config = dict(
    n_layer=11,
    d_mlp=448,
    activation='swiglu',
    init_std_up=0.0844,
    init_std_down=0.0,
    weight_decay=0.084,
    seq_len=512,
)
MLP neurons of a small language model. Each row is named by its layer, matrix (down: output weights) and neuron, and shows model dimensions 16-207. Each number is 500 + 25 x the weight over its row's rms, rounded and kept within 0 to 999. Numbers have three digits each. A neuron's up and down rows have the sign that makes its largest values positive.
After each neuron's rows, "fires before" lists the tokens most often just after its 100 highest values on Wikipedia text that the model never trained on.

L2.down185:465516498495540485568491474533542499500489491479471519495526453559504502507521459548497528506518481481532463482447466493478506467517516488504467504481503489474504513472484490529500487498507523544521488517513459474497525478505497487504474516547522488467488537467489498502546438509495470490492493487482484490563523500515492515511465474498527553489535509488474483489474511551524518460507509465487520486490506459484490493488503473529494474478494527489516498521490492520553495484507530470511525490535526498491480541553506517470472517507484489481479490511478490518470515515531546451
fires before: "ue", "==", "===", "|---|---"

L2.down174:532531528480511538505483469511527470485452500503529539483487530485505472497471474483484513520513493470494497521506510500479521565487519494541486491488490489517519493494429483552520544482485484498516521473473503522496480533505494497512549456478496478479484487512471511472532512485523499503533480477513522459479469493522502507503467519484483488488508515504570524498554497494510509465479458513531477517428509479509518515472498525474492491532525498492502528550506496518468493521522515510550499505458476488481545482479515476503539518461484506488506511489498511480545511486487546492
fires before: "out", "ent", "s", "en", "ain"

L2.down342:516502491504456510482562500490501504537490523485499500540459529479489479482500534464497488453543505496511508489530499506544527489487500505477519540517495482553501491488528512522541490459519475506468452513523472477466460506505524475506528526481478543524495559475515522446446506517510485548477521518522509536460510557512479472498502491481493477516468493511515493520502521497489475509510493492508502528526499504533451485527539518482488460475483475480548554525495498515465493510451498490491479500437485486499491528476511482498487489493535527474508470434506482519474547525503522514
fires before: " |", " the", " |\n", " m"

L5.down95:548512479494491508487552429486503534506481489476532532536515490525521510548493474507519540519503491524526495508506480517447500508449533526468513502491507481506509480502525484465466509492491459520487539502518512468433506508529514494487466499510527480484542482521474488509504480532478529484515489498515510481500499519537490541477495446477527459525489500507498472513438530470488509459491469490495514517528509484520492462481501531522555497478571517461452511504490509522530503509518550473534519546553505532537525531487489509506484467513525504479481496572524483485491480532468475518
fires before: " the", " ", " his", " a", "ation"

L7.down235:482502515506513496504445500463472518450525481508547477476504496520519532520517476496484463457515509495491485560501526505504484530451528499521518482469523545498467494513541508509539495469543506493489541440512518503511517465533460530535490497515475481465492553497517478458526506475491508504527547532533486529468494500469486505507527492461539469477518501514463495452482488559529488524526467489501516505515498519484501518526533517466513491501546486456517492443508525482494489491500538489549487528505534525503503516477474482471454509497456473485517510559498512488480497497483487502
fires before: "ed", "a", "e", "ation", "ing"

L7.down181:478488513502518492484511517482509532424510485427529489492507504520505488488514535523486496501531522501504475548480458490436445537499498487510484450466519534484472517498513491449521532510512568485528493507498513499503526498549531494523504466506493476548524523523527533485478521514467462512500473513490504510499569530477515496440484485520502495508557454508515529501555508543470475486462519520428461494446481467529488531463495497466488492477501496503474528523481527492509490500492508500494522503476509514492502492484474510510519507490501491495515500521437501462501484509482496503
fires before: "le", "ct", "out", "ut", "u", "ly"

L7.down430:478534445497479517477499533502512436486510479537516524548465488503496471526453519525511492513481522515477516510458500525510503525557548521471505483514448493495502530526540510485505535487506465532524469506510525513428485501487509520475479503474528472494538529522472480512498480519510518554522497551492516498532523477484469499507475516515482490508478512509463528468516523504529485487579490506512471500494479503531493507543498504494529522501465472521509525528479503476474507509493503476513523489493510504495471530484534519487497475543508461508537515537486533544479528530503489456
fires before: "is", "or", "id", "l", "r", "les"

L7.down359:470483492502507456529489490464492477533500543510498502524527497489510480497521521522523520452457500515514525483556493497494520507486496520477518492486492491526496546469449496508465497483537478504539548518473516520515490487504510554512491520511535533508479499461490506490514472494522539529519533469467530521490454554487498508502515483479505541500463499457507474510505507521479535478506516508479483507503516499550488532512463525483506447510493503517485489542501494529468481483500486542558505497500545434528449496447492499557488505512500446501492511470498506499503516478471524457
fires before: "y", "ry", "r", " of", "ri"

L7.down140:508510468540506478519518462540513521551522471506521535527531556557488516532512507513475492470491535503515485501522511510535479500552518546549484523503487510468515485502475525487531500477478492494545474486511496475477493569501487484491479504478518510474458500484497503503507496484509513548527513514502485503467474473465486511482507462459487496514500491521474488507548486507499497502529500494457486457450492450472422493483534484491520522532491483519492528530518485516533525503495468481512473484466497463514518470464472509472483477496494525523503512491512480496504533493533515451
fires before: "r", "or", "le", "ion", "ree"

L7.down388:476503497494430512510502513508501501502484519526480545513491516462501553497519495495521462462465489462430521506498471509508491475503455508506452490491521479510484470516517501481512505502505501485558481484489541498482497501466465531525498517476504517494519513492497527507477475489471509483503512511466523444544511546471483512503493465469473517535494492509450472506556478431540483520538489536514477452497550436516541473506474494531477449482478499442503500528511501510512487508516461518496485512508556479545440528484532484493482508490507492500500497487525460500485468502514536463
fires before: "t", " to", "ct", "er", "ut", "n"

L7.down286:462500485515471471473505527500483512466457494462504506499476533490462505493486525550472525485495492518510480499452520480480532503540524516495496487474537505498493546511540495466502451486538480481488489537486527533503510503516515500487549512535447505539510448495492497512543466525477460511488456521468433511530499528464520510523548511508525473460483489489517483543512469458491496582427463499472465500545491518486471517506496485510536518540483496473479536490525497532482507466458491524512513516504479491497493485495466504505492492497540467493529492466488519542459504493487519503
fires before: "il", "ild", "es", "m", "s", "ine"

L2.down391:538486472464490460501498493495520495516512494499518478504552478541524544495493494513509460495501509523473532490514482477452503512487511525478507540530524497499503527533489495480483493508484495509502431519478465504458499537498489521453533496462469519479513472441487490520508497508482524549473564491498507522488490479507533509498493510491541434468499485485535474536472507589499504493557501456500465519510434468543521527511488534499517472485531518530490520570446481526465502512514507527482502501475511509518495501488462500503513460478483484510506507463501506508488486515438475465
fires before: "ic", "ed", "e", "ice", "at", " the"

L5.down59:473520471500513511486518504538515528514533519553517502482491515536496541502504502509486449506522516474542492506463498484479480514475523518491473502524470502475484454479450488473504510459501511462534498461451505470485520542473478525524508488497518485541489528468465528530471490525493466555479464497470457502473519502526507487488490497517533528533478487488502484489518480549536528521494514487487515464484447463486454462486513460526514493545520493484555481482499524502479514564505492517515509480456505460521525533468499571502519475522494483511496463514518484465495500478469522519
fires before: "ond", "re", "ur", " re"

L2.down50:492537462540503520485466527472448487520492459522530517488512527485503524471508484529485517500491498493562532478509489468518471505459494470483511476488484490501494474522480498492514511506506531485506537516500448525461556489504505556481527532484514464478506528466531509452508500518499472515485564493500505506478492548489501501535495523464467507536491505509511501544483450519535508466496484478446483514478506479475531508499499491522525476462478552470516505499489506450495527474480504460463514517526520504500485495510518510525486544465498461532530542518517470528515507456493508518
fires before: "y", " ", "ent", " m"

L2.down365:512485520486475493498482503475493513440470501478478499484491455537489484529526457471508486488530501482515507528512527482483517504524485460505481518514510534485485494455514525483494479487525503518472499466473512485499475494517446506499502497479497479532499515453505493537534501523489484420501525545497536527517472532545480497465499515448490523529475529469516514518487535484558540498488501503493446483455519483507488500551509469500467465488527476479531500473487546501542524461499493555544466512529474508479526471521482519492506531493521488496497455515491545487483520494471525491
fires before: "s", "le", "an", ".", "==\n", ","

L5.down304:459497497484496489506468439477506497479503507496486523494455490460469471560533489484540481500494498521484458526491522537527547498491500514494527469500498495490527503482501530485510513487472488482525492465503502522498475499501513524505510493508515498475463532463494503466529511564505514514533464504513486512454542496447507519497529492500541482475545492487455481495478488498470503524502485544538521513538497508521454473506452511494544462510482479526515448505473481479475541541498499477507490541497499516552523519460508482511518526536496516478499525490485530520492501495482458443
fires before: "ed", " of", "ing", "s"

L5.down162:500504452528506468495485459537476502486540473516486530486462440488472509491512510453482511502488536526496502510488507521479512517506488522494476526459465493535518535511471493478539522522514544473502523497512479493493488462496505516489514455498493457489490500489491522510462542503504529505495507519498458525467464449523456514544533496485504476465485456518490518459526491512495486497462495545506520543525483518499517481517540507502504514513514519554497446521545507540456512517530548549511509519514524517499500516481548448496496470512471488520468508507447457527500485509509490500
fires before: "uc", "u", "ab", "is", "es"

L6.down185:507541540507469496536491502487515511477507523505508499491501476504498507483480545464499478472498526501451535488515487481513491522511553514483499488522481488504485462466472492514515501506514532523510452488482472532469497486505498510494485503492500481523491477451536490520521485471484469528445468517448483513483496483475513512503491517504487527483483479488473479467536507528519518486498489491521496495525501511504466520498445468448459488487448462519503490536465480512488516485488481480494517490493516506429521540507516483476485464522540541534499512495483476480572458478496504487
fires before: "ion", "res", "ed", "ric", "le", "or"

L6.down42:495470486549502515502480501495513536531538526524506505507495459453475500510510466493439507441528485445475512486515507499487485531475517468492504496497545505515484490517511487484478522511459487486488467463501503529513527497481503523529502491522559441500509500497516481504472510490510523552491529525504519508494456503506507465518546478502533458456502461499521487494503513534508520519516478537459476462448501522511539515509491477501478469492513512505529525511504528511467526498482492490508482467524510472471514475495445584492558543502538554496475475471453514506541510472513539518
fires before: "ar", "v", "lect", "at", "ff", "x"

L5.down252:481512500501495475495528511517523474516520488477508516517526502490485518520516442550479541476464524531550487542457493526526499433464510479472519530526487478458499543462490493475531512489520493489487504461520520521513527488522484497498527512466510479529516488505483533503514467500519547522438430511534536485468448484512459500502485511478532514567459466504496472526510504531498482503456522485484509475529508482490407515484508501508484515488490505474518476490483472521524531490496514508499506490517492468465493508499471455496475484464486512481534507499523516475499480499507524469
fires before: "inal", "r", "in", "s", "se", "t"

L7.down266:487458489508501514498485516528503491501496509498525519504500477471503500500507507504466490506509493522471471506480514463462537521504529478518479516526482506518529479451501466522503530523493534516538470487491531531475460492475543567503513519479501491462524488491532502457469492508487495495482491501513553538513480530483506484499521488522512501463536503503519516489477450477476509483527492508499463484494506491516484510486518500499427450539459513492505511540494535511529474524454501469488484500447505520463468480501447518471517496481472505474544481486502511508491496491443522516
fires before: "r", "s", "y", "ic", "ry", "en"

L5.down79:490531504476490519481517533479492454503503493493485501522454497535486560460491528522481453501544482518526503502476498523460507477511507511465520513444489508483479462521493508557466505486479518495536498519482515536518485509496486482490484481534482506464520527513480483500468508511519483509472507511418471487510472477483505504483530503466491511489505463529479488531478496530520533487542522498514484458484552497477504520466484445514535585490515520462474537508509485532467561475489485531506491544500515530475496514481536520480501482519483492521532515498460534528529530510532510540
fires before: " to", "al", "le", "at", "k", "ing"

L2.down294:513517527521476544486490487490479488493501542490507532483524507465506477522506506522510475496509463493481519517484505529481466524512490520496515475441524559487486507499485465548524464454504476502508482512530464456518476472500500519532485510473515498513491479556480496516504522441478473502480493481485515508451495543525477486508473504466517514512464502540508500488511543534487504488475487515530507517525488523535540484574496525512470511534449516498474509500550511510497551479469518510503498510454460491474449517494547514519522502501494474489516519504528469485482495514524528494
fires before: "m", "al", "b", "mer", "ic", "e"

L2.down96:503459496465508521511536537509522503503471515474475446506508512512538485491496533480482509480501504523457501469533531499486506515486473463516517489474495525460463476526498484499509508495492473506526490496482485518440495439484507485504509513537499513523527504505473501529525489528517487480463552474473550479542514484514440495478499496470541517492460525500469480492534515435535525524516514456505478476466501489517478495489506552482550477450537494504492502506487488496538452546523518486494467498517526486534509504486488490517477494541469474471449497521511513536470530484525482519
fires before: " the", "t", " le", " "

L5.down393:530449523494499488504575511501496445508494484495478451496478474491499460524443505563489488485484521528462500488498465495486519495515519508524554502512496538532516551463503497467509481520467504507497474526518471542462545507482481500442477536475490523493489515490519516511516462487498552498514549505483473477499482457523530515488488530499534518459512477523491519502494569499470494490529495507494488509504480495503457506503425508504487529505502492486506486503528510461508517512539542515468479516474485511532532489506498500495527506484496492506461514521476470499496511470501505481
fires before: "ased", "ool", "as", "t", "ed", "an"

L2.down425:542488515495508502497503506479469509494490484485537509495532490520501501530477504490511563482488494479491522481544538556549485522491555504503493527492492505558480480468530490500456514526453502507513516549487519484486508506492497462517509517526478489512520495511490490484507517470503467460500522475474481529473468483521482519507518497519522488511472516487502543479525473494511502524451476538559514539473531524522499494545462497478424405529489479479499505480460521470486499503537490527497500491438514478516497505518498526468484528503507475512495518541499493456492487537516547506
fires before: "c", "k", "s", "le", "ad", "ce"

L7.down72:480455496542514499505498490500497511526523429473479476526491503529465512477527526487455500509524464443503517486492487490478485474492526513479476532471527502469475491539514458524461523508459498557490484509515517492549501475493476493523538537490507493456497464496518540481466480504502526505482462500515498489455472493528477504499489452484486493476490459495463523472531527499462487485498504523539507472525514521472544532501544540534480490473536426497517520483569475451481510491471505496495507481434550475476488450490523501513506545529513507516523500520474493490497538459485505498
fires before: " ", " the", " A", " in", " D"

L6.down443:528495504494510533516512583507478495499500520480509477503494514523505544518513484472504483493500460551509504476498504484504497464525479504512467512492467520485473540448489563487505504469460536497504534499493536470518481488502519480484498502492502479557511510505474486481497520546516484534493479472458543498504511515479534566499529498525518469497484505545468520522536508462521483501549489483498522524466540494452492518485506495487521538455492565501493495502523521502509488491451524487542542507543497506482513465485481524464501512464491508529500537488474483431524483505510511518
fires before: "er", "r", "h", " I"

L2.down5:524547563489446494498520488491488500494499551505533516512467481484512533500500497497533471529525490482490530467475507445507514514514513563502526515514469524482524499487463496464506483504527527463493507543448526508474484515504482521498491518527528553523523489482501478458465521526521489497486504501480552531526491519525485500533512472499516478457440498493458520483499452509485485493483538545482480486469513530532494512486513488484507534425491512507468509520507485497495513502497548488461514501517479479492508501515520477466471510481494503491494516485504515488498549487551487501
fires before: "ord", " a", "s", " w", " the", "og"

L5.down115:495456500507516447459514542484434497470514507485498486469457525470498525562492525522502471534543485511525504498520519528490481517501523510511519539504459487503479488509545503475456492535509542502509523495527525521513514489483497498461504539501505542492505467505486520493482535531516483487479522450504496459490465482492534493548511499508494491495530500538460524497540506491494519482543536482530499464543545497542468483494526484502461502497470516501465518470455492491558489497515504508473519454512494511467541541470466472497490486521513489539508500466468462514518497468468482475
fires before: "am", "m", "th", "ess", "ation", "al"

L6.down408:543507470531469500489472473477498472469539543478478525502490495523540496508495475487486501534520516459466520523525482503475480537502472454466517518478540505504526489514522481493521503485483527499454466480480525507463535506508465500448490467509468501504496522505519521526502531472453511520514535463501474507504505516481462491476504508489500518507489522469498508493532501544470486506502474490457496524548535475492497505522521488485465466539499514527466508528505498529521504489519492492464490450474509472459488530512444493500514477495434460535463495514481482481488538557495471549
fires before: "ed", "b", "e", "um", "pt"

L7.down186:499482497487536523518518527467533472512502499486456489468515500485524476444468505507468435509546530544507495532492472504475485509465515507527479478493487502460484486465492470515503539480487539452516506508450502562563496492522434460496471500484487525482530478500530498496512506500477545494477488481530466486465513513482505466477511484517529508516498466486523543531457526517526514520506527515467465510505472509558485508509441478526481495542518492486549492493520477463503518492483521514496495509525492557535471510462505499499516458494554518497525515484487465479515526545491515500
fires before: "ond", "re", "ur", " "

L7.down146:499473466466501483497465482499496518457496493530527484460486537487516490493523494503520490475502521541512499470493512490523468506451523508503523482482536534502522472464518508461456542448455454498523540514490494450454492482544502483494528486475516502465448487515524504470489505470490501531497495460524473549498463518477520503494514521497492530510525507503508512504498483508478470520537495441495534521492499463503504445496486511480533480517531500483514461478521526502501506475485459519514477523461504519511489533479520544548520469459481497519527509478487452480514526522473468491
fires before: "ic", "s", " of", ","

L5.down71:479471468517488472476443479529486519498427487464470538532460494506513497501469493506524535529521525462485487520524475531523503520492536478482482551518500512496512485506485457471503512495511526545497522524481503509444485487497507495466512530453540443465485489476501511478500507507493507478472512565541462459474488546500510503498525487515550467509505471490501469512500522475502517487545508516430485499469506506489489484475531511484509480460513479524451505520506527463524556484509502539493505515490507527500522544471510543475517523496547538492473488486432500469493483525499504491
fires before: "n", "f", "ight", "S", "ed", "b"

L5.down398:504465526529506491537511499488508522509511512465495538481527467493493505488527508462457491516511478474547504500524534482478507527429521470522485505485513474481450511500502508494470480499417530543513501486505501527501511536464507499486518471490503498476515490520500523528484464492458488524508466476529544448537459513490456527491503493504518492503490508563533523476502521523508511492508521517489506452491465477500465501504498526513466494501464496574484509508556492446513518434463450487504501522494479473481488522510506477558507511494503478511478488520503486513461555508481481513
fires before: "at", "i", "ff", "ist", "ic", "e"

L5.down153:521516514501503476481498482514500523541473525515525530519485511504511444510507490511495461523487496471528532468517475545489550563526495499524485533496465474487502526463477492494511494485506459467504506524471541476446511519481476456478454524516510533517467470512518478559509530527496487487528455498498508512450517461493487498492556485489522477491476491512492476446512486479528546496480501505499500490505521528518517493496449470515480500516475492507526527484519491489459528513500512538483473523481507512462532496502503461498512459545445478468467480457463505507522499517488525544
fires before: "ition", "ed", "it", "uc", "u", "er"

L6.down84:519508510517473522484527502526488488495508529484494485482540452513546483512480502489469521513486503469503542509514497469494526472521500477505546524495471526451475498501479507448479486556499504484485532563480574522479493484546483472497476472463534529489500519508509540522518467489504498485489489479506475481507503517520477456515539470508529470534469530524523472543490451534503487497523525506475540508506483512490496516474478492501526478526537558482503474518496509487512502502508482492514504499515494466511511540540503435523478491515505529530547526501557499509487547495474507486
fires before: "t", "ic", "o"

L7.down439:515464474516517496550474517512503511504503515445501530491498508479512504501519482481520492518504505482451490516470473515517489474511527513504529496536479504536513504496431530529508490514480496489489554478515486508501488491497508544508494530497488504579483477515458509523498532496502496544495450470487534529481488512491523521482463495471481513493526475506503489497480544576518463495483506514484506484528477468509470509477506498490527529477488502472495522489570445518506496519555451519532500515495537533471504497479467532485582506475520473494497507475507488483492501504507511500
fires before: "er", "port", "r", "am", "p", "g"

L2.down290:509522483523481520523532469492493490487483490505533536527451511524500532505500541481508478495474494552525534530437527521468523497509517498534480478500558467571462489507483487486478558502496481480508481471500477505528515547498504491484503496497467548512498489479501464488482495478549488491498504513515506482466516509502508465500550533511491540532505458445492522449480486502438478468518479495518555438563507520487521496492524517497524503461500441447542488500538518478481483464501526482511502479493490504480445517481490487484517527456465481502498497504464520484528510503449517493
fires before: "==", "The", "S", "A", "H", "In"

L7.down56:524517519553465521504464542499493541507508481535499518479529452498497457480485488475478490504478500502482520502484509532515474502464457506492488497488516519547491523501526508548510513483455472503475493485477525515521467479493509501492509477476499509466449471475552490474501461503443522432490482537502493519523537508508477498498516514492488504477475479493514531468528466496532466519471494492494495491445474497505533483461487486506519488466532521495492441525486522470494524500508524513535499520514486499492516467493502463492431463518532482505512479514489552464491479517452556488
fires before: "er", "us", "it", "t"

L5.down322:446523505494522517516494492463494504483503503473508499475516493481521497503519538480551521484519496471460475498504514525500497505517462475525517495487472509479511480532545477487531525520464447501494508457463458519516483472446484512458513526496527505484484538485509549492530488481486493549505518508502506505475521439526500464527503473469519507515524501497486507502472525498527467472553489507501501449499544490477477506462505532504490489491502480518543500483488498491489474543472464510501496482546520498499505491456523487480507467503560504467496513517471444510507495527539437524
fires before: "t", "ers", "ch", "er", "ing"

L2.down128:538493535508460512504515524529464509513525555499496486484505496509536504492511510471481502474461523483473500502463523528469516513467497555490505519488491556466535469498498505472535509484516503498533487486483474524491527469511470497478521499500514485478478536469555465510518428490504542480494487503495490480528455520494512492528519496467493492475465500531506515510510504508455474507506465518534548488523534491517489469505487524480493474529455478511479462514496476491506513510514497470436525534552515529487476518523562504502496485483499451494530518465528455507473508499489523464
fires before: "m", "t", "ch", "ound", "r", "g"

L6.down411:519514487535539474510542489504439505479489556467499500494510511557573537483494533524463495506540520535527503533517525498468476471494510500477536456495505478463519459536527530469508507515476480472466494494492495492469509531473481483509495502526493507490476452524491475447540475463479536508492486505546462460474501494523493473503482509457526480507475445498509494515500512564434467486480521557480490470514502466485460478538494485501464515508483496491509539519491479515449494522507489513498512490508509527491521512501483497513504475441494468484519485509512469515533509478514443488
fires before: "ild", "il", "k", "th"

L5.down166:505548483472426491516493509493504470525511499512510465518525535476525492532537493527451498485469489431497462537526531483552496501508500478492538494469432514465495460529496518509484453516510494530467489534475506468495489466470489509505510493499511520465493529528518454529467491494491558479510511490517546494505463486494490502480494451523494475489542504502521489515496533550490505506490524492491496505546486493479477491506484497518462493501441508500534531517489527521498485483512542470477550447537508493471462491477509468549475491445521489530476469518521482511482516485484513490
fires before: "am", "ard", "o", "y", "old", "ough"

L5.down339:491535482505468482488466453526483513523482500497520541491482507507508457478523559508506483505467512501480536483532504442506502490457504514510455499498500504473474454504485521523501548511499480461490455519540502508480496475525508515508527500484540491540531542493526519522497475472500508463516514502538479480458461516492488517524505482513527487442555519490515504517485493551489487517470554473510504480531482492534498532492513518488504483482488471497488471485508479514495483513516508497516501495504510490488470459523542522549520476476514464537508478520505497503460474520500464517
fires before: "t", "am", "s", "m", "ap"

L6.down446:479504540482533535484531459490560444513490473516462477520473482474529498491481504460534493542505484506503455529508504506502497515508478500481539443520474527535446536495495491512499559521480511557520493478486487520499518471521498486508497534504514539533483544478543534500552512528485532472485510513503451462507472514524518485484491495515502532510513497511493521508487474514495516508512452452495502515447520500485497511460504531536484518507515493492500529506511502538419515450508496522559512508536510452507507522482506494488514496503481500473519499529490515547527492503496500487
fires before: "al", "ary", "all", "at"

L2.down400:548495507524444469487510478503489500560493519496502479486535513526500519522529513487466455475486499488514489502466494526501499546499503525488439492517440517491506494487454510469505505509494456474507518509566513476526487505431499498527554511522515535480463444495497518474497500445533502499547524480525485494485527528549472500564496480481499473529557476505509483518521485500499522498487496464500504495512500505535471515535520540508496534536466510528502496478559535484529495492494525482513481467470496546490487502491467551499484494508484465514494499477506505487509522507492560501
fires before: "ond", "ir", "re", "ur", "e", "f"

L6.down286:507506487458533560467499528471529537484494470496545450509533493528519554469535540511517498517488501448526491522494484521499503519517495521510480496543507503528501510498512520495532562517500512485513506493490459512494494498540504487455469516494488469495498473497487468487446492468521452467532521508443478493504497508524513492472460490511480492454522491487496486513485500548474463508502529502502499527500523502420516529519505523524484513476556505507519502511561496557493493469488503515517536501462488513441535525515475476511529494488518526489512526488501508457519509489485482518
fires before: "20", "19", "18"

L7.down4:483485513504517519508522496534526496489508501453497506516503494473486491492487506496495477526479501445453499464480487476511526516590496495489490538510489503486548506514479477547469475579492522505500541484503503491542495465467525492530490443515505500517507525510482452526528496506524486465520540528500484472520523476523497508488485545502483504497523511524513505517548499472508518524507493506490486501414506484515536538489507509517506506509488506527509518504506489501530487513494453478480501489573490445541492473503503525526495502509503479493468512492487492537514443526508437487
fires before: "==", "The", "S", "In", "===", "A"

L7.down112:498499524488500495501523433544486459482516477465525498514488502496522516497497515478474455525462537538520505487465501519469489501510484528494522512519476502498515449442518528487556483470513481548480508499483516471479462508490524494534532462477515497561470509470508542493477472521520525523509514502541532497498494492481497464523511452513485516479536503492505585511506490492481477438513489477470556505503499509481453528480489515475497482455474469533541480496517470504521490561495523490483519521505501522511498473499479518459515512512449486488503501517511532504479513509499520486
fires before: " the", " a", "out", "d", " an", " m"

L2.down380:508452536473488548490480475517532512529500492504492505504433496529499508509519487480491481482482480513481515512482556482464510503492549501538517430488481517478499489508533491518462524489486502481465463476460482529530548520430507502539503471493534510492469515492531478479509460467478504465495501523505524501497499496488515475493477500468510475526480466476501501467474507516493502508486514497450569499501454497522536485504520560510506551515532495568520487449498507497525531513538532473514500480500534506463519503516500516450515510512472544511532500530494492438477517502508509521
fires before: "\n", "==", "In", "E", "==="

L5.down223:462441457490517480521540541471528569534502501485499487489503502465444540472463504489490466509482505547496501515478502501503494490513524487518479500476480545531467501511484499475515505534463525466500547518490482519504491519528525499490570523494497474544520500458516465468509469494506497501528492487501523537499475498492528530519488499520519491545488508516478506511501476479534486501509478518485476510491530539517493532489493499483529493479543466457472459491512522512499516526500517488519459514455525497517531494495551535479490515536570510490507494484495465507492505496548541466
fires before: " ", " A", "es"

L6.down340:496483516520485506517535536482505497525512468446474514487471505496526509493472487510481476501512492511426534536513555471468468512480476489484491477496463478549515489523488507495550493504519482486497528563486484544508530521474490502467449524512504500493485488493488519492525470478477505529486500471496566506475470510465536522520501481486505459521519513501485511465500501529493513538528569505509477467480497531484519504492459443482477507520523490561527477484526528469458538512495539511506481518484522508487519501507494495543510500526497501506496509488527491512520468478514507483
fires before: "ed", "e", "m", "ation", "er", "es"

L5.down9:519509548518516490451530490535514535492506487495522477523495531461462470506507510497514490462500498481488495527499506491498476505482463470495523453492517490546503466497484483511483471500499517518487583540515522547506483498471482495454487491476513490479491509503514466518493499479511513455511441528470482472503512503485502486485503473507472506538430535520503460449445482489541503511506537494496540525531509475484472518496511508487533491515487498515508488469496537490529514466541497508466525501443520504509528535524476488533496489491507464510502557514437530523498493500446513460
fires before: "ing", "y", "ed", " of", "ry"

L7.down369:519504436515487480519524465471475488459492524462530505469520505541503523476455535450498524485531530407510525508513490496501488485488487545486525498473484474537533479500503460545498531484485478513512516467467451542550467496493519491486495519525507443522487500467494487520445517519482499501476536491426510479529551507468530482507489507494483467484513504473471479502523499531510513520494496480461473484503521539463509510507492507488476479460475482486512525540517479545476488547533511482507494506509479499510508475476478507544500457487491493489532529513505495490499503473498477478
fires before: "ess", "ect", "ct", "os", "ed", "19"

L5.down41:479495455516473498527533463533530495538509487491459474470500494476526498476531514551530469488505505490451506513494484543498499540508475552527480482486525525499471466477504505514526487457462436482543492511459508493491449537469535546497472477522498482524506498522515469500486494469531443526510499474499509497547520518456486559509490471493515489493521505538496473497503527507493457495515492526524508479510524500514469511505483478483473488502489519501522510451480494526506517545516478531465479474518523501503524547498524557520522459474484499464458538487510473508533462514496529522
fires before: "am", "|---|---", "|", "h", "P", "is"

L5.down103:498499479474492457510467479494508502528542473502499439487464551504491526460521507493511468510506450498516479502508502491537512506537517534507480514501508481540459525520511478510472468544529526506539489476481550501480475490504504503524516505476534520475513475468507534474483480462541466499486456516510516534529462507506520482552525484479503493518517469489545496505544477514520515519491526512493473525509548499516517535521508441514519528501489468542486481481510492539481526491510553494459475524481496499489490483477498521503448463462530513522549505511474473475510458457509471463
fires before: "al", "am", "or", "ed", "ate", "ion"

L5.down395:534516461474515510533523488529523499532494470523523524492494519505498544482547473490496515515545497437491490492486466508486499512438475516428473540499501495484498457529493500518510516503464458519512571493466460481509501532505529495465499474503516535529540512490489462466513466530492471502517495501505481479492490511520519477479502501497533506486505479439499451456477527500504520464531525465512516494513512481459481469474512509468494511496518447491510474481514492502433543518510516475460521513512516485535471512497538490471527517502498520482523452464513488497517501501495474442
fires before: " ", " the", " J", "t"

L2.down435:499479518534508484515468520526502508516498530524503501524487495466450478475515523524507453486533474525504507457501501468550537509482504501461551512482512487506546469453515509457479500520471489486576496513513488473472511456499466482450491441468532484493485507497500528460533459490506509510532460487493500535515496514517532543491560482510513496525490512507485510536497529479471516481468521504536522493545444522542527473537535501536480493520470452523554523497473512465520477499489503488519506539480534494490494480498499502508462499509499484505494484496500476482511553540522524466
fires before: "ge", "t", "ased", "y", "p", "b"